config.yaml
num_hidden_layers: 26
hidden_size: 448
vocab_size: 2048
hidden_act: "tanh_gelu"
norm_place: "pre"
positions: "learned"
tie_word_embeddings: true
init_std_up: 0.054
optimizer: "ademamix"
beta1: 0.9
max_grad_norm: 1.0
batch_tokens: 65536
max_seq_len: 1024
train_tokens: 584600000
max_steps: 8921
MLP neurons of a small language model. Each row is named by its layer, matrix (up: input weights) and neuron, and shows model dimensions 304-399. Each number is 128 + 24 x the weight over its row's rms, rounded and kept within 0 to 255. Numbers have three digits each.
After each neuron's rows, "fires on" lists the tokens most often at its 100 highest values on Wikipedia text that the model never trained on; "fires in" lists the words (lower case) most often at its 100 highest values on Wikipedia text that the model never trained on. A number after a token or word is its count.

L8.up710:116145113110137121146129077093152115094125146097138107109128137125122104126119113096143129166154116095140067106176079149111107131143151105128096157126126141144151092157122126122135166127125125131097103092091140138098148124095136122142124112099117137099136127146123101127142103122141112092
fires on: " by" 31, " with" 20, " as" 13, "es" 5, "as" 4
fires in: "by" 31, "with" 22, "as" 13

L13.up567:121131116147153147126125131162159151147174104133091114132111136129175105138145112110165090158127112081154088133113128150127152126145112151159119130103097102119135135167132084149134150159114162147115082127089133129164111124147148125139122120154094108104151096113140108160118096139101094146
fires on: " is" 33, " are" 12, " was" 10, "b" 5, "d" 5, "gan" 4
fires in: "is" 33, "are" 12, "was" 10

L8.up1135:134170136124129134077116099110166110141128104119113152104174114130069113146132114118141135159148140088143158089122131136127143066124157094102097129157146101137118103113070109111128101145129113172098115146104142104141125162157141132111084146193113157083106102127090145095109147135133133140
fires on: " a" 25, " as" 15, "s" 10, " was" 8, "born" 7, " and" 6
fires in: "a" 22, "as" 15, "was" 8, "born" 7, "and" 6

L2.up856:143099125138158137159169140141153154130129093114109097064139164108102126138067163138128146109138115137112091127136155113126125122144070106090140132111077162154178142145125149127156150100139129151095149117140122130167164130131148111124122143110102120125179124089121103103125116136131107138
fires on: " the" 39, " at" 9, " The" 8, " a" 7, " 19" 6, " be" 4
fires in: "the" 44, "at" 7, "a" 5

L8.up245:109155143116150111084094170165129110168119132173127179142162145098100120151101125119155116135136123115173107116109120112159118088103136108145136141166104081137156184105116092134162137160155121120081108128123142140115126086150137114162139134122120133120136103094122107137130099178083094096
fires on: " the" 77, " its" 6, " re" 5
fires in: "the" 66, "its" 6

L8.up904:140148147176214143112167126086131143151134124154128108123138133089150083115121103104114139114177130136153128125138136123135192124136097083096128164166135112116150139169127169136174159175163143149090119125129094113130068085123143085080117124160140149114117141060105160152134138118141134174
fires on: " a" 99
fires in: "a" 72

L13.up1216:105150119162160113088115115128089143188136108109153076099171111123110136145114125140106121100123142134146142137146132171130111139161129100105161153101113093125152101146113127126204153144168095151132149124160112107108138128106141142119085129062134111162100098126136119156154121138102138127
fires on: " are" 15, "The" 14, " be" 13, " an" 10
fires in: "the" 26, "are" 14, "be" 12, "to" 9, "was" 9, "an" 8

L13.up756:123156142130083127153110128113100220116157109146115126162105141125094133122107129150156083083154104143162182102122159099096112076121171119121115102124121112135159127114141139107150143118140141111125132115126130177144144091121120129120097132116122138069123075108081161138123150176152111158
fires on: " of" 49, " sp" 11, " from" 6, " case" 4
fires in: "of" 49, "from" 6

L8.up1731:132135166095180135099109084121099121160125128154101104114103133074098102163088111112141125135147117087127140134149130132117143092161116146090140124093139102133135107128090140094105117099113127146158114108117111170104129164133138090106104164172097137108164136082142109111105124150145163132
fires on: " of" 38, "ion" 11, "ment" 11, "ation" 6
fires in: "of" 38, "professional" 11, "government" 4, "environmental" 4, "international" 4, "department" 4

L8.up383:122106192103120108135135117179139133137145125143093126153100084145123109144142131155150123103179139103114093106164125134137100106180074074086142163141107111144141135139161088129115136121133155121106123112111106131110069104070138133134099120161141150141122113115109112100127090161095149122
fires on: " as" 15, " after" 15, " for" 9, " had" 7, " with" 7
fires in: "after" 15, "as" 13, "for" 9, "had" 7, "with" 7

L13.up771:132109136127139121162143109112121115178112113134133102119149130084107127150126103119143128127129114144115117132132112107181122151145126113129133132096137126162155076134091145131128132099098111143111133120126120131136101137152145097171126161101118133116107104140115099108128101108136158164
fires on: "m" 24, "se" 17, "s" 14, " to" 8, " her" 5, "man" 4
fires in: "them" 19, "these" 12, "to" 8, "themselves" 5, "her" 5, "s" 5

L8.up93:173110126117106141097172098126124155132135087174134117096132127072128131108123106134164102164111152149148141101088144147130165095137132154144137113123168165123150108158111139155139149163110132142131081103162165134126117093139145118151128157121131116104127086152095134111122141088123140112
fires on: " the" 28, " he" 25, " it" 18, "low" 4
fires in: "he" 24, "the" 20, "it" 18, "following" 7

L13.up1531:127134150068113149095131118129129119149130126124125130148166129104184122123129151153133135125149118133149143135129142156169142139141146116105149112152146137191106159132142131147167117122138130130110147102135162140133111151115134138141147144111109120111129113115098131114140137130140115094
fires on: " not" 33, "l" 7, " to" 7, "v" 5, "d" 5, "us" 4
fires in: "not" 31, "pld" 7, "to" 6, "advance" 5, "thus" 4

L13.up1486:152125118134147068140164103169117161101117109152138094143141135104100100128129114116193084099136147166171077098165106145104160111154125129128116106123155168139156105102157129146164125132090105146130118131124088138115135147124159120085122129098165151093125124138122132129141158116085074158
fires on: " a" 74, " the" 16, " an" 6
fires in: "a" 65, "the" 16, "an" 6

L8.up1189:105143166132127123110165143141132122109143088132103103095153169112143128092144177124148168121123080138111137104130099150063142110147125149074137149154111087096140129142106145152139122113120133124142098143141139151169146101123136116104106135127118148162161156123102118151169123124096082178
fires on: " or" 22, " and" 15, " family" 8, "ies" 6, " but" 6, " other" 4
fires in: "or" 21, "and" 15, "family" 8, "but" 6, "miniseries" 4, "other" 4

L8.up1403:110151126130164163129130101135110132127190121144135134159105110149156140139108095083125090159103132097103162117132160167154121137158141161108141128126116139107140141150112147105175136140119101150089171125079134119155103083123126162135144132071128150137099140120098117150141174150134126109
fires on: " of" 53, "tic" 4
fires in: "of" 51

L13.up244:143128172160059096078112108144109145157130098118175105144155117158104096104114172124150103153132146100146132132130093170110142097122100100099095154133105133133142096150148093114129119093133130144082120137132190120102081101161144159156153150098138163106112090129116138131110111205100067146
fires on: "s" 17, " His" 15, " their" 12, " a" 11, " its" 10, " other" 7
fires in: "his" 13, "their" 12, "a" 10, "its" 10, "other" 6, "no" 5

L8.up914:099136156090137127123149103153090128126144067103117138101163111107173184123096151157124138127168106139125144092088162105110098113082150116095111125130131154120152096185125140132109117158106143108097146089146173128156131106144144068149141085122123141093149133131153114114100113131153120137
fires on: " and" 90
fires in: "and" 90

L13.up1163:083112106143142125104114072111038169176075148183139099096139119136131111140141120115123155155133146112156089131152122145161148120146095099143165127120125150086130135170115078120119145147140168136087108188101104133082122124137140114150146147105093134144143149078102152117106146127172144114
fires on: " to" 35, " on" 31, " for" 6, "ate" 4, "ite" 4
fires in: "to" 35, "on" 31, "for" 6, "despite" 4

L8.up1760:146088112110142136124143115128094120116111107131136075110144132077124132133094135191107080133137115102114135136133094146198150117160114123095120119109130113126136134114144122104198125143155157140126160145116110128142133110151126135146150104098123101123150127156115116115154127086097089107
fires on: " a" 23, " the" 22, " known" 14, " as" 13, " most" 7, " also" 7
fires in: "a" 22, "the" 21, "known" 14, "as" 12, "also" 7, "most" 5

L8.up1591:101134154096104151134140122167107102120139131148109133128124111101109138138091120122145157175159120104140098130102147178158096106159123106110129150152147131136122124163155092075145100149144178120149119111112134154127136105177127114145083118046138095120125111139092168131143081175143106189
fires on: " of" 51, "s" 22, " was" 10, " in" 8
fires in: "of" 51, "was" 10, "in" 7

L8.up555:136166117129131162097122123158126116102131130117131134117131115127163128161098130106139168160110110108151118117141141131095178110148108105111116144141133139144137137191111118088104148132105184164083123097137130116107092097144116091132148155115129139114150088099155138145118121159103092105
fires on: " of" 31, " on" 25, " at" 12, " for" 6, " to" 5, "ting" 4
fires in: "of" 31, "on" 23, "at" 10, "for" 6, "to" 5

L13.up1496:125129109148154118133085075118145183107107125135141145094114086139110091139130078114156109140123135148184118149137134169092141118144102088141162162147102135130159149154158143130171133134133139132110135149183125126115127100156117120100094088135114139104120081129139127111126161108111124158
fires on: " for" 34, " by" 12, " of" 10, " to" 9, "ing" 7
fires in: "for" 36, "by" 12, "of" 10, "to" 9, "from" 6, "although" 6

L8.up361:121170120156140132101127109166083114118124142156084099105126092110121142171146149133169140140157125088104136054123124150175121149129117124144098130128087139141151112142108155112172135160099136162074105084141113135117114124119133113141189115102136106136132119087092099130142127149137065123
fires on: " or" 67, " and" 17, "ed" 5
fires in: "or" 60, "and" 17

L8.up1254:124146131094107115111164134133116131161171093159130092139141128151116105170077140127133086124130099154134150098175172145109136108161131135153113140128110148189168143138112134134118100110149131107116138136213150121145157149104147122117090155129108114062121144099117139120177125086158085174
fires on: " of" 34, " that" 22, " among" 7, " also" 7
fires in: "of" 34, "that" 22, "among" 7, "also" 7

L8.up326:107152148111151128095164145130124164124127160144127165130144144092151140123129140117153141088144120151125154110112164170097116114118141110116161146117123134103117134082102167141119141102160095085132161106169129170160117093168189152162127120126115122112129101099070148108153147107131137114
fires on: " of" 31, " following" 11, " and" 9, "und" 6, " three" 5
fires in: "of" 31, "following" 11, "and" 9, "three" 5

L8.up604:115159159137125155120132106099119158144134105125102146108133154142146131142142078105156135121124160120140109079151128164140128113129107156109094132149160117130121144184102136088143146136106109136111133156069133150158126101157129121128113103128103129131139120105140154147165090125185114141
fires on: " as" 51, "ul" 9, " Year" 8, "el" 7, "l" 5, "ud" 4
fires in: "as" 43, "year" 4, "paul" 4, "pudzianowski" 4, "years" 4

L13.up774:110128142108106121111113147088119119109085104150093090083122124126149123095148124112128124071096153111122114109124168129112158082137137131073119157145144111111112109142129107181107146129120161150144130139144175127132117141153134150161106151114150120125083122107097149133106140139122121186
fires on: "re" 44, "y" 19, "After" 5, "way" 4
fires in: "there" 40, "they" 19, "after" 7, "away" 4, "therefore" 4

L13.up99:111158126101103123176097165101122132084129143134101116153142141115109157151149149130101107078091047096125139135142157138113112152075133114112141144160085184131108094120126116129107095136134143150104147090149156146126152108153120131134114154108141138139162098139081130163165118145132129140
fires on: " the" 56, " this" 13, " ma" 6, "cle" 6, " other" 4
fires in: "the" 56, "this" 13

L13.up776:098150113091125137153146098106143110120104132162142139107199131127130113140091159123085126162117138150130113106112131114102114099145119135124125098104129095128135136191132126101163097140157110160100151131096140165091110115119131115109154139126127128128128120114108126162145143127121093108
fires on: " in" 16, " at" 12, " as" 11, " for" 11, " of" 9, " pro" 7
fires in: "in" 11, "as" 11, "for" 10, "of" 9, "at" 8, "to" 4

L8.up506:082147084103108104142078105159099169126119132134146063122171105140143120160124121106112097146133126123112138096092144142129144126104127148100105101132112142215084138149122159137082150144117165123083134117089133129160133129129097139109113152123108116127179121119133148126110120106152135113
fires on: " for" 35, " at" 21, " S" 9, " against" 7, "ge" 6, "ta" 4
fires in: "for" 34, "at" 19, "against" 7, "angeles" 5

L13.up995:093183127140118124146134158134151132133165149149106128114139106123127139108140145092139064099142096122106193079108108140125174115110095105111144175124100151161159129189117097086156142096124125149133139115084129130104140098174177144090105135131094162096116120137086124112180094144126150137
fires on: " of" 48, " so" 16, "mo" 10, "ef" 9, "me" 4
fires in: "of" 46, "amount" 5

L8.up452:068147122114159147099124135144166123112126154118119153111178136134113116165119113114169142120138136119153130117139162140141136121089165110115088075160149105154104148121098183136108155168133125131117086120118120150146127130182156126088136142118170129072114086113132119153127120124136088109
fires on: " of" 26, "al" 25, " and" 13, " his" 13, " the" 7
fires in: "of" 26, "and" 13, "his" 13, "the" 7, "final" 6, "montreal" 4

L8.up790:111146141119144118132089147165086159132152149104080138098147109162108111138091131155120088047100127110111135146124143131145153083139114130140147172128094092124147104152143135135127116145108135119092086151150118070133089101159147163099120146119133128099126149095116123137111146110133121151
fires on: " and" 46, " or" 9, " of" 7, " to" 7, "ure" 5
fires in: "and" 46, "or" 9, "of" 7, "to" 7, "theatre" 4

L8.up909:137141142134120131136132114125111099144144139098096104135157139137123112145109174113108159141137145147157128146119162133075097128153118148126129139155137140152148134145111109117148154144129118132134098099120155151120129101137157123144151143142092072136124094089071162143124063158153074132
fires on: "se" 25, " of" 12, "e" 10, " this" 10, " the" 7, "a" 5
fires in: "these" 27, "of" 12, "this" 10, "he" 7, "the" 4

L13.up1265:122073083148118145138137118123113115140142123122126144134114097168089204172140119082120110109120115106126146134159122159088120127126108121164145135122090092168189166128141138119150153157097106145087116136063215170130137156126108155142148133116144125109094113110108149139135125167102134132
fires on: " of" 21, " for" 16, " to" 6, " with" 6, " b" 5, " ma" 5
fires in: "of" 21, "for" 16, "to" 6, "with" 4, "from" 4

L8.up255:134110136149102164071108096080180128168117073090169144097159134138117138114103132132151185101118095094155096129143086144141141138121143147123138164110140168123134103196144108151185125148141146137150092154099160089107146136114174161132149129107132123111140133144125142141129115067162108123
fires on: " the" 44, " a" 11, " it" 9
fires in: "the" 40, "a" 10, "it" 9

L13.up1722:106198123151164135099122133136141136139135128140122143128131186130141126111131104108103127113140129115112109118146186180110131103108131117125165155054083067104198078144129103148136065125117179128130126070116145163094103122122161124141088159111093106117159159124118111111102130176119110157
fires on: " in" 43, " of" 37
fires in: "in" 38, "of" 37, "involved" 5

L13.up461:049163123150100113132151134111095093153172098165143130165117126116127154169115175151108153102127137137099155108110143130175143103123145137111145138100171095146181152163085145148113116126117129157148086119146125135128141121135074133137122132098069094102135141113156119116118121129117102115
fires on: " to" 98
fires in: "to" 76, "top" 5

L13.up311:132165079145168117114134118165095115124160125122111119126164134094147127143167116104134102112138094182092126108120101156125175112100121098154117115140197139147105168091125113138155142158155149123113126130168131123114104073114119102159135171161127120110145080049100151103123124120138094091
fires on: "S" 17, "y" 15, "A" 12, " States" 11, "land" 9
fires in: "aus" 17, "states" 11, "germany" 9, "netherlands" 6, "italy" 5, "usa" 5

L8.up324:159114135142089137131112129122085136141129108110172154127133106119123079127133097124096118128126116125148122124120135133137141154131076132105107115124125157209093130152153135073131122138168135112135155111152147106171097117126112173137092154116126134102113130166162110105120100120121126166
fires on: " by" 51, " War" 5, " House" 5, "house" 4
fires in: "by" 51, "house" 8, "war" 5, "club" 4

L13.up1616:108142142151146103117144132107108119139105118112131123146116092132097102129088151123164099103125094137102164177113130112127117087152135151112112128145130134167123111112130148163169135116169140075139089103147156127141107172118144124104077105138128152115116102138141100086122070137136124189
fires on: " he" 25, " to" 18, " also" 13, " was" 8, " she" 7, " and" 7
fires in: "he" 24, "to" 17, "also" 13, "was" 8, "she" 7, "and" 7